Part of a small language model's weights: 9.22M parameters, tied embeddings.
MLP neurons of a small language model. Each row is named by its layer, matrix (up: input weights) and neuron, and shows model dimensions 64-159. Each number is 50 + 12 x the weight over its row's rms, rounded and kept within 0 to 99.
After each neuron's rows, "fires after" lists the tokens most often just before its 100 highest values on Wikipedia text that the model never trained on; "fires on" lists the tokens most often at its 100 highest values on Wikipedia text that the model never trained on.

L7.up34:40 66 44 38 49 31 43 42 48 38 64 55 76 46 33 37 55 35 31 51 66 48 54 49 75 57 60 52 61 62 53 54 61 42 50 65 57 56 62 39 66 69 69 54 40 54 62 55 62 42 49 33 37 28 57 37 57 24 35 62 51 62 26 43 55 69 76 49 46 53 47 58 26 65 73 58 47 54 60 77 41 27 40 53 50 69 45 66 61 31 58 32 19 41 51 50
fires after: "di", "ev", "d", "Di", "li"
fires on: "f", "ed ", "st", "el"

L9.up222:46 66 38 61 43 50 54 38 50 45 56 46 51 53 51 37 70 52 34 51 68 51 36 46 66 56 46 61 67 24 67 57 51 55 52 42 57 61 70 51 34 68 37 75 50 61 44 60 41 38 43 45 32 65 62 33 31 42 56 43 31 49 32 49 62 61 28 57 46 33 52 49 33 43 47 54 55 31 39 23 36 45 57 49 63 23 78 62 43 55 67 39 35 45 51 26
fires after: ".", "\""
fires on: "\n\n"

L7.up687:61 35 59 54 50 52 41 69 69 54 58 47 20 58 65 41 28 52 36 63 63 57 55 39 39 39 55 49 62 57 56 56 61 52 68 58 61 62 67 56 61 58 54 54 41 44 39 70 62 45 43 42 43 59 35 39 51 59 44 28 43 52 39 48 52 55 63 61 42 39 40 51 74 45 49 38 40 42 63 43 65 43 57 54 65 42 41 37 53 44 70 41 51 43 27 41
fires after: " ", "| ", "3 ", "0 ", "2 ", "4 "
fires on: "| ", " "

L6.up513:12 68 52 58 42 53 67 47 49 54 47 46 44 57 60 48 62 56 53 30 67 36 67 40 50 43 53 81 52 62 64 56 52 45 48 58 29 44 30 60 47 48 59 42 50 60 27 27 48 23 44 53 38 31 59 68 77 52 57 59 60 32 41 56 47 66 46 69 58 60 51 37 39 28 52 56 56 31 48 60 43 52 56 72 36 57 33 53 44 74 64 41 43 61 52 44
fires after: "ib", "B", "i", "de", "cent"
fires on: "el", "re", "r", "to ", "but "

L6.up463:58 51 54 54 36 55 28 47 50 46 42 52 46 65 76 46 65 66 46 29 61 49 72 41 58 55 60 65 45 46 47 51 52 39 43 51 56 58 65 65 40 58 58 38 47 56 53 44 27 64 76 71 44 34 59 45 42 53 38 39 27 55 50 27 40 48 62 56 67 55 34 46 55 50 60 46 65 49 88 43 37 64 57 47 58 39 54 36 41 65 40 56 56 56 30 54
fires after: "oug", "s", "per", "re", "ers", "es"
fires on: "h", "for", "ap", "ac", "ul", "iv"

L6.up692:58 52 63 51 66 55 33 39 53 38 46 44 68 24 57 53 51 61 51 62 44 52 22 59 30 57 72 61 43 30 50 43 71 53 53 69 54 37 59 41 45 35 52 62 52 62 36 84 65 68 39 52 35 57 51 72 49 54 52 37 47 51 59 54 36 42 64 40 29 64 62 42 37 69 51 58 42 50 50 37 37 64 37 34 30 21 85 52 56 43 54 44 51 47 67 49
fires after: "th", "Wh", "4", "5", "ever", "0"
fires on: ", ", "ough ", "en ", "when ", "ile "

L3.up753:41 66 49 38 45 46 61 41 49 49 74 72 53 58 77 31 44 49 40 44 46 49 61 50 52 43 45 48 72 69 46 60 80 43 70 48 51 46 58 52 69 37 60 46 54 54 59 70 74 52 51 35 44 66 17 62 74 48 48 43 26 53 37 51 25 62 48 42 42 43 49 52 75 48 30 45 47 50 51 54 56 40 57 56 52 59 45 32 63 41 45 64 41 61 53 41
fires after: "| ", "0 ", "1 ", "4 ", "7 "
fires on: "| ", "5", "7 "

L4.up73:59 33 62 67 40 56 50 38 43 71 44 47 64 56 63 58 41 74 69 41 67 70 42 32 47 67 59 55 28 55 57 43 68 62 54 29 50 51 79 15 59 60 41 66 44 37 51 53 37 50 63 54 58 63 66 55 35 59 62 54 56 48 40 40 52 79 50 47 38 39 57 66 52 32 56 61 42 52 26 36 25 63 39 36 44 51 59 57 35 56 62 60 50 54 58 48
fires after: "includ", "ollow", ".", ":", "19"
fires on: "ing ", "e ", "ed ", "\"", " "

L4.up81:39 61 63 35 49 48 54 29 31 54 47 37 54 63 67 44 31 46 59 57 29 55 43 55 52 49 79 46 59 32 56 56 57 46 72 48 38 59 52 59 63 30 50 59 55 64 38 33 46 43 62 61 64 49 60 54 47 62 43 46 41 68 58 46 39 27 45 42 33 50 56 42 47 34 46 24 72 63 54 55 49 78 49 55 50 34 45 55 47 30 72 61 26 55 50 57
fires after: "Ch", "ch", "wh", "e"
fires on: "ar", "l", "il", "er", "in"

L4.up342:58 57 65 57 54 73 57 54 63 56 54 41 41 61 52 46 88 55 56 68 38 29 48 56 36 66 36 71 58 53 51 45 45 40 61 19 51 35 59 18 34 47 62 46 52 47 51 45 42 61 52 52 25 40 56 52 63 43 54 36 36 28 36 58 48 61 53 48 30 50 53 34 44 38 44 50 36 67 66 51 56 54 30 62 43 49 67 52 48 32 55 60 39 39 52 57
fires after: "ubl", "Rep", "or", "ember ", "ity "
fires on: "ic", "of ", "t ", "or", "res", "c"

L3.up98:53 51 56 40 39 48 50 45 67 50 35 59 48 45 54 33 59 59 43 43 43 42 55 49 57 50 44 62 32 48 40 70 61 56 71 31 52 44 47 48 89 46 46 38 49 64 41 70 58 47 35 40 66 43 33 43 70 48 43 42 64 60 61 45 33 59 56 64 35 39 39 42 66 48 71 64 48 57 39 65 58 34 65 68 51 57 47 44 37 38 37 65 57 56 45 31
fires after: "0 ", "| ", "1 ", "3 ", "7 "
fires on: "| ", "|", "0", "7 ", "8 "

L8.up872:60 60 69 65 43 44 42 62 41 52 34 51 60 42 44 27 52 38 55 34 61 51 53 56 53 53 60 82 54 54 57 56 60 57 43 46 28 57 40 48 38 67 57 37 52 45 49 54 54 51 48 53 66 60 58 53 60 36 30 56 41 42 21 61 54 37 46 48 43 58 46 54 46 57 68 41 43 60 40 54 57 65 50 26 55 63 41 68 66 52 29 39 38 41 43 37
fires after: "ov", "un", "re", "ra", "ev"
fires on: "is", "en", "al", "ic", "i", "A"

L8.up344:36 44 43 55 52 42 54 58 62 34 54 53 66 56 41 51 35 27 41 38 37 40 69 67 67 38 39 44 51 46 52 47 26 65 48 57 50 61 64 59 67 46 53 60 50 60 50 53 41 48 57 32 23 31 49 54 42 70 36 53 58 59 40 51 52 75 56 41 58 60 48 51 28 36 58 50 49 35 37 62 51 44 50 57 45 39 38 62 83 49 66 58 67 63 45 58
fires after: "est", "di", "ex", "im", "com", "Di"
fires on: "ab", "am", "ed ", "e ", "ing ", "at "

L3.up507:38 59 55 39 49 61 58 42 65 12 63 46 40 42 40 32 52 56 57 65 33 63 52 27 48 50 66 29 55 52 43 37 49 57 64 54 52 82 54 59 61 60 54 44 64 65 59 47 65 39 59 27 31 51 48 64 58 66 40 45 45 30 51 59 45 38 54 45 45 43 63 37 56 54 34 37 48 58 59 53 50 56 56 43 51 69 29 53 41 35 43 33 53 73 50 37
fires after: " ", "0 ", "% ", "s ", "| ", "1 "
fires on: "| "

L4.up774:60 45 47 54 72 44 44 36 72 58 54 45 43 58 46 68 45 59 57 54 38 42 46 81 45 56 44 73 36 75 65 25 42 60 50 54 48 41 58 41 41 55 40 31 55 49 82 40 62 38 49 48 35 38 47 36 37 49 40 49 41 65 51 36 51 53 49 41 54 54 44 48 37 61 27 51 32 41 38 49 50 37 54 53 55 53 59 36 35 79 61 60 38 50 67 77
fires after: "Mar", "Col", "Ar", "M", "Sc", "C"
fires on: "o", "ch", "o ", "ot", "am"

L9.up377:41 41 37 60 57 44 48 47 39 61 43 42 56 37 36 55 51 37 56 52 68 47 62 60 60 58 80 65 58 51 63 76 57 39 38 39 37 51 75 60 43 56 47 43 51 57 72 70 44 54 52 46 40 42 45 34 47 26 46 53 48 58 57 37 63 50 53 41 52 46 52 53 39 58 50 43 46 56 54 24 20 51 32 70 58 39 65 39 37 40 64 53 49 64 42 59
fires after: "s", "ti", "con", "th", "S", "p"
fires on: "at", "l ", "fer", "ever", "um"

L6.up450:49 45 57 54 62 42 49 54 30 58 44 36 46 30 44 31 45 32 36 43 54 46 38 64 68 53 77 55 62 55 54 53 46 55 46 53 59 45 45 28 51 71 51 55 40 51 54 66 48 38 26 27 30 42 63 62 54 61 48 43 51 27 59 58 48 55 51 38 82 51 33 47 52 43 49 55 56 29 47 24 68 42 37 62 44 57 51 46 46 63 45 59 68 75 71 45
fires after: "Mar", "ar", "|---", "Par", "|---|---|---|---", "Ch"
fires on: "|", "li", "ar", "ch", "r", "g"

L6.up139:28 51 43 55 41 41 49 57 54 47 65 42 47 47 53 22 51 52 68 57 52 44 51 38 42 40 27 63 55 45 41 53 64 49 59 50 59 37 64 65 42 52 78 56 66 42 63 44 68 41 40 64 32 45 49 61 80 46 79 32 39 37 46 57 46 55 42 66 61 44 46 35 63 64 59 54 40 44 48 61 64 48 54 55 38 56 42 51 42 23 63 60 44 53 52 22
fires after: "0 ", "1 ", "2 ", "3 ", "1", "2"
fires on: "| ", "; "

L11.up349:40 66 65 62 39 59 53 67 37 51 39 54 51 51 50 29 29 45 45 42 50 70 30 65 39 49 47 35 37 44 55 42 48 70 35 52 62 61 52 36 37 47 42 54 63 83 58 55 57 30 53 55 48 48 61 45 47 64 50 48 58 43 53 28 40 68 62 51 56 65 55 41 47 65 53 42 59 44 43 61 30 61 45 44 59 28 67 66 58 52 57 39 42 71 60 49
fires after: "en", "er", "e", "le", "o", "an"
fires on: "'"

L6.up841:59 62 61 59 54 71 53 50 46 50 61 33 63 46 54 44 30 65 63 42 29 50 33 51 54 47 42 57 56 37 47 48 71 29 64 58 40 63 54 50 59 41 54 65 51 63 39 50 51 30 54 78 70 52 64 31 67 66 70 65 59 60 49 28 35 42 38 55 49 63 68 48 48 83 66 42 36 49 51 29 61 69 56 65 46 62 66 32 44 54 70 66 61 54 49 31
fires after: "Ch", "J", "be", "Sh", "Te", "e"
fires on: "h", "i", "on", "il", "in"

L4.up638:68 60 38 42 49 36 47 42 42 53 65 42 48 37 54 48 42 43 51 32 40 60 42 57 61 61 55 52 63 51 48 78 24 54 56 55 51 40 38 49 38 63 42 43 43 55 34 29 65 44 59 43 47 34 73 68 45 45 44 72 30 62 25 59 62 49 43 26 66 57 58 58 37 64 68 48 60 64 55 55 48 50 66 57 50 63 43 44 48 60 52 55 43 51 43 55
fires after: "o", "ch", "po", "be", "bo", "E"
fires on: "in", "ang", "p", "ing ", "th ", "en"

L8.up318:54 53 22 54 36 66 51 34 48 59 56 44 60 49 47 41 58 62 60 45 68 39 36 59 73 58 51 59 71 36 72 58 56 54 45 40 61 59 97 48 37 55 43 73 46 77 52 70 38 45 52 41 29 51 56 41 38 45 55 49 51 44 51 56 69 52 39 50 41 38 70 48 34 52 57 48 64 27 37 42 32 52 58 35 58 32 62 51 47 48 47 41 38 42 47 34
fires after: ".", "\""
fires on: "\n\n"

L7.up84:51 40 41 50 48 56 59 61 67 29 45 50 56 67 63 28 44 58 48 61 37 64 45 54 77 36 45 51 57 62 72 47 64 41 50 61 24 64 54 76 61 47 39 61 42 64 51 49 36 45 66 22 55 56 44 68 55 38 42 45 31 42 31 51 26 46 53 49 47 47 54 46 61 43 50 68 28 61 59 56 48 54 28 33 63 63 43 42 58 30 64 40 71 48 48 40
fires after: "f", "ti", "ab", "A", "m", "em"
fires on: "le", "l", "al", "pl", "pro", "all"

L7.up253:64 41 54 49 42 64 22 61 62 45 45 58 48 48 49 23 44 35 63 69 52 72 55 36 57 63 65 55 41 39 58 42 59 44 37 30 46 50 71 50 55 30 43 56 46 35 50 73 44 53 45 58 50 48 45 94 77 66 53 29 25 49 59 77 34 41 48 45 34 60 55 54 46 56 65 63 47 29 46 55 39 49 28 63 48 43 53 31 47 36 57 68 59 54 49 70
fires after: "th", ", ", "Th", "ever", "a", "f"
fires on: "ere ", "but ", ", ", "ough ", "id ", "that "